config.yaml
n_layer: 10
d_model: 256
n_head: 2
n_kv_head: 1
head_dim: 128
d_mlp: 704
vocab_size: 4096
activation: "swiglu"
norm: "rmsnorm"
norm_place: "pre"
norm_eps: 1e-05
positions: "rope"
rope_base: 10000.0
rope_fraction: 1.0
qk_norm: false
attn_scale: 0.0884
bias: "all"
tie_embeddings: true
parallel_block: false
init: "normal"
init_std_qkv: 0.0387
init_std_o: 0.0387
init_std_up: 0.0387
init_std_down: 0.0
optimizer: "ademamix"
lr: 0.000517
beta1: 0.9
weight_decay: 0.37
lr_head: 0.0112
warmup_steps: 252
schedule: "wsd"
decay_fraction: 0.395
decay_shape: "linear"
final_lr_fraction: 0.0
batch_tokens: 131072
seq_len: 512
doc_mask: true
train_tokens: 536500000
steps: 4094
dataset: "wikipedia_en"
MLP neurons of a small language model. Each row is named by its layer, matrix (gate and up: input weights) and neuron, and shows model dimensions 64-191. Each number is 128 + 32 x the weight over its row's rms, rounded and kept within 0 to 255. A neuron's up and down rows have the sign that makes its largest values positive.
After each neuron's rows, "fires on" lists the tokens most often at its 100 highest values on Wikipedia text that the model never trained on.

L5.gate232 [213 118 158 120 131  99 145 112 133 145 139 116 164  70 176 135 106 138 133 118  95 123  89 140 131  63 112 125 164 130 126  95 118 104 176 134 158 155 134 128 111 133 150  88 114 150 125 137 132 177  83 119 147 107  51 121  71  65 176 138 168 142 145 117  87 155 121 133 107 167  84 141 168 140 144 147 160  99 112  47 100  85 139 114 145 145 129 157 128 128 139 183 196  86  87 135  99 139 119  96 141  99  91 123 171 198 117 181 123 109 102 128 122 140  89 152 139 142  88 125 128 170 181 106  83 160 150 109]
L5.up232 [ 68 170 116  95 149 153 110 109 131  92 125 114 150 144 125 152 161  88 180 146 156  86 113 189 172 115 118 128 122 141 149  83 130 197  99 154 138 112  84 135 126 157  63  92 114  99 113 133 125  69 191 146 155 149 132 180 152 142  86 121  91 105 168  93 110 127 129 140 134 154 148 114 130 128 113 110 192 107 149 111 151 154 175  91 109 105 170 119 110 159  93 126 179 111 134 119 163 130 104  80 158 137 156 113 148 108 228 147 149 164 126 141 134 153 196  74 126 153  41  79 132 125 151  96  84 110 119 115]
fires on: ",", "s"

L4.gate549 [133 141 123 121 161 128  94 125 136 148 139 206 127 146 151  75 161 136 116 192 136 133 159 154 136  91 163 115 115 137 140 196 110 156  90 119 144  94 177  81 140 154 159 128  93 140 170  90 160 175  60 131 120 134  82 116  85 150 122 120 153 104 155 139 148 159 113  97 126 157 172 104 124 144 111  93 168 139 133 199 147 151 156 190 179 193 167 107 150  85 111 178 114 121 118  59 108  85 146 107  99 119 131  93 121 164 124  89 109 169 141  94 153 143 141 135 142  89  75 114 171 137 132 139 182 154 146 152]
L4.up549 [107 100 130 116 108 132  61 171  94 108 126 135 138 127  93 222 232 135 178  64  90 107 110  98 192 105 176 157 177 123  93 139 161 114 130 102 128  74 140 151 129 135 118 125 135 134 155 109 106  73 125 188 143 173 148 199 115 129  93  93 106 107 137 148 151 112  79  92 116  84  82 165 102 134 158 162 113 162 147 143 137 115 136 155 162 147 136 140 119  56 131  99 132 109 116 141 150 150 202  64 127 122 101 193  90  91 126 122 154 132 130 114 125 119 180 191 131 164  78 143 115 113 133 129 108 162 123 170]
fires on: " gen", "in", "u", " pro", "os", "ri"

L5.gate264 [132 137 156 154  72  50  93 118 176 128 122 112 134  61 116 132 142 152 162 119 125  68 127 158 119  73 147  74 154 149 136 129 149 190 145 151 125 180  77 132  70 159 110 175  60  84 117 164 145 149 160 112 144 163 138 138 142 122 114 168 123 123 149 123 141  95 116 185  98 111 100 177 126  89 109 180 105 151 166 100 141 101  86 149 154  89  95 156  97 147 127 152 165 146 162 159 111 177 123  90 108  61 155 162 176 138  90 151 161 108 155 128 146 128 130 159  85 170  98 160 141 109 174  53 126 106  71 101]
L5.up264 [127 171  55 125 149  48 126 126  73 183 161 122 125 153 111 129 188 118 135 192 119  73  66 142 162  60  89 154 136  62 106 126 138 105 123 169 158 112  98 133 135 178 126 106 156 102 130 156 167 109 157 129 120 145 128 111 128 116 123 146 125 132 150 169 108 145  77 116 123 122 124 111 145 147  97  90 142  89 132 145  83  92 127 214  95 167 151  81 136 132 105 165 177 121 121 177 147 130 118  79 156 149 162 112 119 182 107 124 177 136 148 191 146 127 136 118 137 117 131 142 157  95 150 155 151 163 136 154]
fires on: " the", ",", " of", " eventually", " also"

L2.gate324 [123 129 168 120 126 125 111  77 155 130 178 168 155 109 145 131  92 114 148 123 106 111  98  53 146 104 135  68 152 147 141 121 112 126 189 116  54 111 193 111 149 133  91 129 172 134 110 174 143 148  86 187 128 100 149  93  78  81 128 127 135 118 149 141 143 175 111 125 137 123 147 169 124 139  96 146 152 101  92  79 154  92 159 137 106 110  66 120 160  91 163  46 104  88 144 145 161  78 124  49 168 124 146 150 132 155 139  66 145 137 127 154 132 110  99 137  99  99 135  71  97 116 168 134 105 116 139  92]
L2.up324 [129 175 171  38  86 150  40 144 138 108 119 193 141 160 126 106 110 102 129  66 122 115 126 168 161 171  54  74 112 128 127  98 147 163 123 167 193  68  80 175 105 148  82  92 140 109  94 123 147  96  68 105 167 100 113 118 109 140 103 113 173 127 179  79 105 183 120 114 146 145 137 133 167 133 125 114 119  97  74 178 123 130 173 115 155 185 171 107 137 109 139 121 159 141  98 103 129 115 111  84 116  88 112 114 135 142  96 101 149 168  91 165 166 136 184 118 119  84 118 126 144  95 139 159  83  56 115 163]
fires on: "s"

L4.gate653 [157 157 139 117 154 131 107 162 162 111 126  77 193 121 169 149 120  95 122 195 134 115  63 187 164 103 141  66  90 109  85 112 109 132  77 104 206 144 149 150 113 138 126 118 109 154 122 118 137  78 121 140 124 150 186  94  88 108 131 180 124 121  50 163 141 114 139  49 141 147 124 108 159 153  97  63 133 129  44 150 126 141 153  93 144 141 149 180 124 179 126 143 117  89 145 115 116 142 125 132 108  89 170  63 125  70 108 166 175 117 153 104  92  94  97 104 104 150 156  95 163 121 131 157  59 111  73 102]
L4.up653 [132 166 114  78 130  76 167 156 134 187 100 108 156 119 124  84 114  70 139 145 219  91 113 152 126 120  66 173 161 117 183  95 177  97 138 145 215 133 119 111 122 154 168 110 128 113 119 140 110  64 162 121 134 173 141 123 140 124 173 123  91 136 142 161 131 139  84 147 132 123  94 154 110 164 136 134 116 144 111 153  98 127 155  82 139 120 144  85  75 173 168 163 117  91  82 129 153  83 132 149 111  50 110 120 151 118 136 204 132 135 121 162 146  94  78 115 154 111 125 151 112  99 154 129 132 131  67 140]
fires on: "s", "th", " century"

L5.gate21 [130 158  86 159 137 155 151 193 126 100 130 151 131  97 169 142 123 177  84  79 152 142 139 148 171  98 148 116 155 160  63 151 210 102 133 105 217 133 102 121  69 119  67 138  90 114 118 137 111 159 147 169 100 120 109  71 181 126 140 144 105  95  84 163 167 117  99 120 139 132 127 113 117  89  63  33 125 109 168 119 125 155 157 170  87 173 185 124  95 146 167 162  95 114 112  95 108  95 145 126  41 173 154 109 182 107 122 154 146 169  71 107  84  74  79 181 163  93 164  94 148 134 110 160 102  66 152 127]
L5.up21 [171 112 107 129 133  53 120 134 140 102 113 144 130 129  97 122 196 105 101 180 148 141 117 157 159  89 146 143 130  93 137 112 122 112 180  94 139 132 113 137 129 119  82 109 120  42 136 166  84  89  97 199 135 135 169 157 186 168 174 138 123 137 131  67 149 179 140  77 134 150  93 117 128 141 104 141 113 214  95 168 152 157 112  89 156 133 159 126 138 138 140 113 113 132  96 122 112  82 157 117 101  90 108 130 112 116 191 118  92  77 148  40 111  57 119 147  92  91 129 121 109 105 127 156  92 127 104 103]
fires on: "st", "th", "t", "p", "d"

L4.gate554 [170 119 183 117 138 103  96 151 176 110  83 178 125 148 112 133 120 100 113 113 154 107 126 143 147  81 129  48 137 116 133 114 139 110 125 186 147 132 197 142  88  64 144 106 124 167 119 137 120 139 144 106 106 159 110 167 108 191  93 113 117  39 115 171  97 103 123 138  92 103  53 184 156 157 158  73 183 132 141 140 163 193 143 133  97 101  95 143 108 137 117  66 126 130  68 146 168 124 142 141 108 148  72 137  95  60  74  89 126 120 149 143 126 124 128 155 139 132  93 129 140 130 113  49  93 133 112  83]
L4.up554 [ 86 105 112 195 134 118 163 140  43 131 122 143  67 171 142 105 137  83 141  41 159 116 162 122  90 150 182 142 152 106 184 151 123 114 167 130 116 149 120  90 149 132 125 142 139 131 132 137  72 156 132 142  91 134 148 173 173 201 109 181 152  92 135 173 143  73 161 141 144 130  98  74 143 113  97 113  94 125  90 139 158  85 147 120 164 148 200 103 148 150 117  89 173 193 120 161 131 109 140 147 149 170 138  87 130  91 143 121 159 230 143  83 154 171 188 122 128 146 182 159 132 175 161 160 124 154 155 152]
fires on: " The", " the", "The", "ions", "oth", " it"

L5.gate605 [129 120 130 113 132 105 124 153 109 114  98 126  90 123 123 109 144 152 115  46 174 171 183  82 134 137 150 154 176 149 142 128  81 113 135 155 145 141 147 165  83 119 146 154  83 139 123 136 121 161 124  67 217  92 144 128  75 165  98 103  91 196 111 105 163 118 175  96 186 112 105 162  81  94  84 127 134 147 141 147  98  78 101 126 150 116 176 141 125 112 110 100 149 145 112 112  91 114 137 107 164 130 157 105 124 101 117  66  99 179 102  68 143 145  85 140 128  64 155 149 183 125  89 139 142 154 124 114]
L5.up605 [ 63 160  99 181 135  97  99 111 135 123 164  70  74 158 111 103 154 124 102 102 128 145 136 110 114 153 110 136 117 126 122  89 141 114 179 105 134 147 139 158 143 105  14 104 138 102 127 109 163 115  71 119  89 142 100 107  84 161 123 128  76 110 142 128 160 147 138 113 152 105 102 129 125 167 129 128  68 111 140 100 145  98 122 163 131 136 149 116 143 110 139 180  98 132 137 121 105 118 128 112 155 150 138 105  65 140 135 142  90 155 161  77 117 184 149  83 122 105 195 157 146 163  67 172 186 113 125 132]
fires on: "n", "inn", " North", " Swed", "g"

L2.gate667 [159  93 113 148 120 133 102  88 100 150 138 117 124  53 156 149 162 194 120  99 128 140 134 129 111 121  68  52 133 126 131 127 136 185  72 117  80 103 154 154 148  96  58 128 120 128 133  92 217 130  99 124 149  81 142 101 149  81 101 167 188 128 131 187  87 124 158 128 110 179 133 195 146 125 160 104 123 137 129 171 125  83 123 128 118  90 135 110 197 157 153 128 143 117 130  86 165 129 155 154 113 144 134 154 129 129 133 166 141 113 140 133 115  35 133 138 153 113 174 210 117 163 146 188 133 123  86 164]
L2.up667 [161 180 155 184 128 127  78 101  91 160 120  69 103 130 162 137  90  95 178 225 157 139  79 127 112 143 122 125 152 176  96 127  81 134  62  81 144 110 166  99 106 109 101 149 152 124 128 147 145 119 158 120 189 139 182 168 101 116 141  39 110  84 109 160 106 118 111 147 106 102  52 141 166  99 145 124 106 177  83 122 112 157 119 107 145  79 101 106 179 122 136  80 105  96 146 146 162 105  87  57 123 113 165 103 142 110  99 158 131 157 101 105 151 146  72  97 126 149 177 153 165 158 113 122 155 119 158 154]
fires on: "igh", "mer", " of", "th", "ad", "as"

L5.gate89 [128 108 116 139 146 124 167 190 124 123 179 137  67  40  95 137 158 137  90 139 120 105 129 135 105 137 180 112 141 104 127  87 117  77 131 133 102 106 179 114  98 185 153 175 127 117 188 146 115 143 126  76 104 112  55 151 170 138 222 123  98 150 151 127 137 129 130 108  86 179 127 139 144  80 137 155 147 106 150 137 185 112 145 109  83 170 116 132 134 179  78 141 218 120 172 126 123 141 107 116 156  91 156 130 114 145  82 118 111 108  89 155 184 191  84 179 194 124  63 117 140 121 137 102 130 148 113 147]
L5.up89 [139 122 119 125 104  94 142  95 136 128 123 170 116 108  97 102  99 109 146 167 124 140 152 134 174  48  70 102 139 117 142 155 139 108 157 152 128 171 127 156 131 183 116  54 161 133 169 135  99 176 114 107 160  94 176  84 157 110 125 138  68  97 123 144 132 152 112  72 169 121 165 152 188 140 135  88 155 142 127 152 166 179 209 101  74  93 166 147 177 123  65  85 163 241 133 183 109 158  79 120 105 106 153 163 102  83 180 141 117 194 128 127 115 182 106  95 136  92 125 125  79 167 117 120  75  92 107  80]
fires on: "0", ",", "5", " •"

L2.gate431 [140  78  74 132  89 151 121 115  70 126  86  67 105 167 125 129 167 129 139  86 158 134 181 128 173 121 143 158 104 153 134  72 119  41 137 105 166  98 162 103 117 131 105 184 106 124 136 137 154  99 131 109 192 146 149 165 127 147 158  82 176 116 178  95 150 211 165 180 116 225 167 173 144  61 154 113 105 141 148 122 178  87 123 112  87  74 137 147 145 131 161 106  92  71 103 114 113 137 105  84 125 104 145 140 123 155  99 103 140 103  96 116  97 133  74 125 113 113 175 181 132 161 105  79 101 112 132 103]
L2.up431 [151 152 178 133 140 141 109 159  99 149 179 191 124 188 124 111  99 141 115  97 166 189 184 152 110  88 132 138  68  51 108 128 175 205 149 164 102  81 121 114 118 116 154 132 145 181  95 134 139 166 150 108  99 118 162  68 129 115  81 107 160 152 148  95 113  77 101 147 136 170 119 148 100 120 153 113 144  86  68  89  96 111 113  91 166  64 141 182  90 157 149 114 146 131 129 162 166  63 182  74 142 105 169 140 109 149 169  76 100 112 134 128 114 127 126  99 161 123  94 154 127 196 108 169 144  87 141 131]
fires on: " Best", " Ph", "ent", "ph", "ale", "ist"

L5.gate274 [187 132 180 149 148 117 134  86  80 140 163 155  83 118 138 164 127  94  99 139  99 105 166 142 124 137 131 125 155  90 123 138 113 138 136 127 162 187  76 106 115 135 110 149 133 121 127  87 172 159 107 143 112 163  98 126 117  92 176 125 186 140 121 106 140 123 150 112  91  65 115 141 134 199 109  61 110 124 139 123 158  81 131 133 129 134 118 130  85 185 117 195 123 120 128 137  90  96  69 183 171 119 134 160 125 129 123 117 181 160  96  71 155 152 107 148 112 144  92 100 149  79 158  86 152 169  98 126]
L5.up274 [103 142 173 151 128  87 160  78 176 125 101 163 200 149 169 185 152 109 143  95 114 144 109 139 144 111  99 151  58 133 149 101 147 162 162 179 126 133 126 145 135 141 105 140  93 122 134 123 176 181 159 100 128 105 146 161 143 127 109 118 103 156 121 118  88 111 199 118 108 121 145 132 132 116 133 148  73  87 146  89 108 178 191 120 117 166 152 129 149 122 204 135  75 135 128  85  66 150 132 173 161 219 101  57 141 112 159 142 116  96 134 113 103 114 154 151 144 152 130  86 158 139 116  99 111 200  88 129]
fires on: " he", " acc", " She", "um", "im", "m"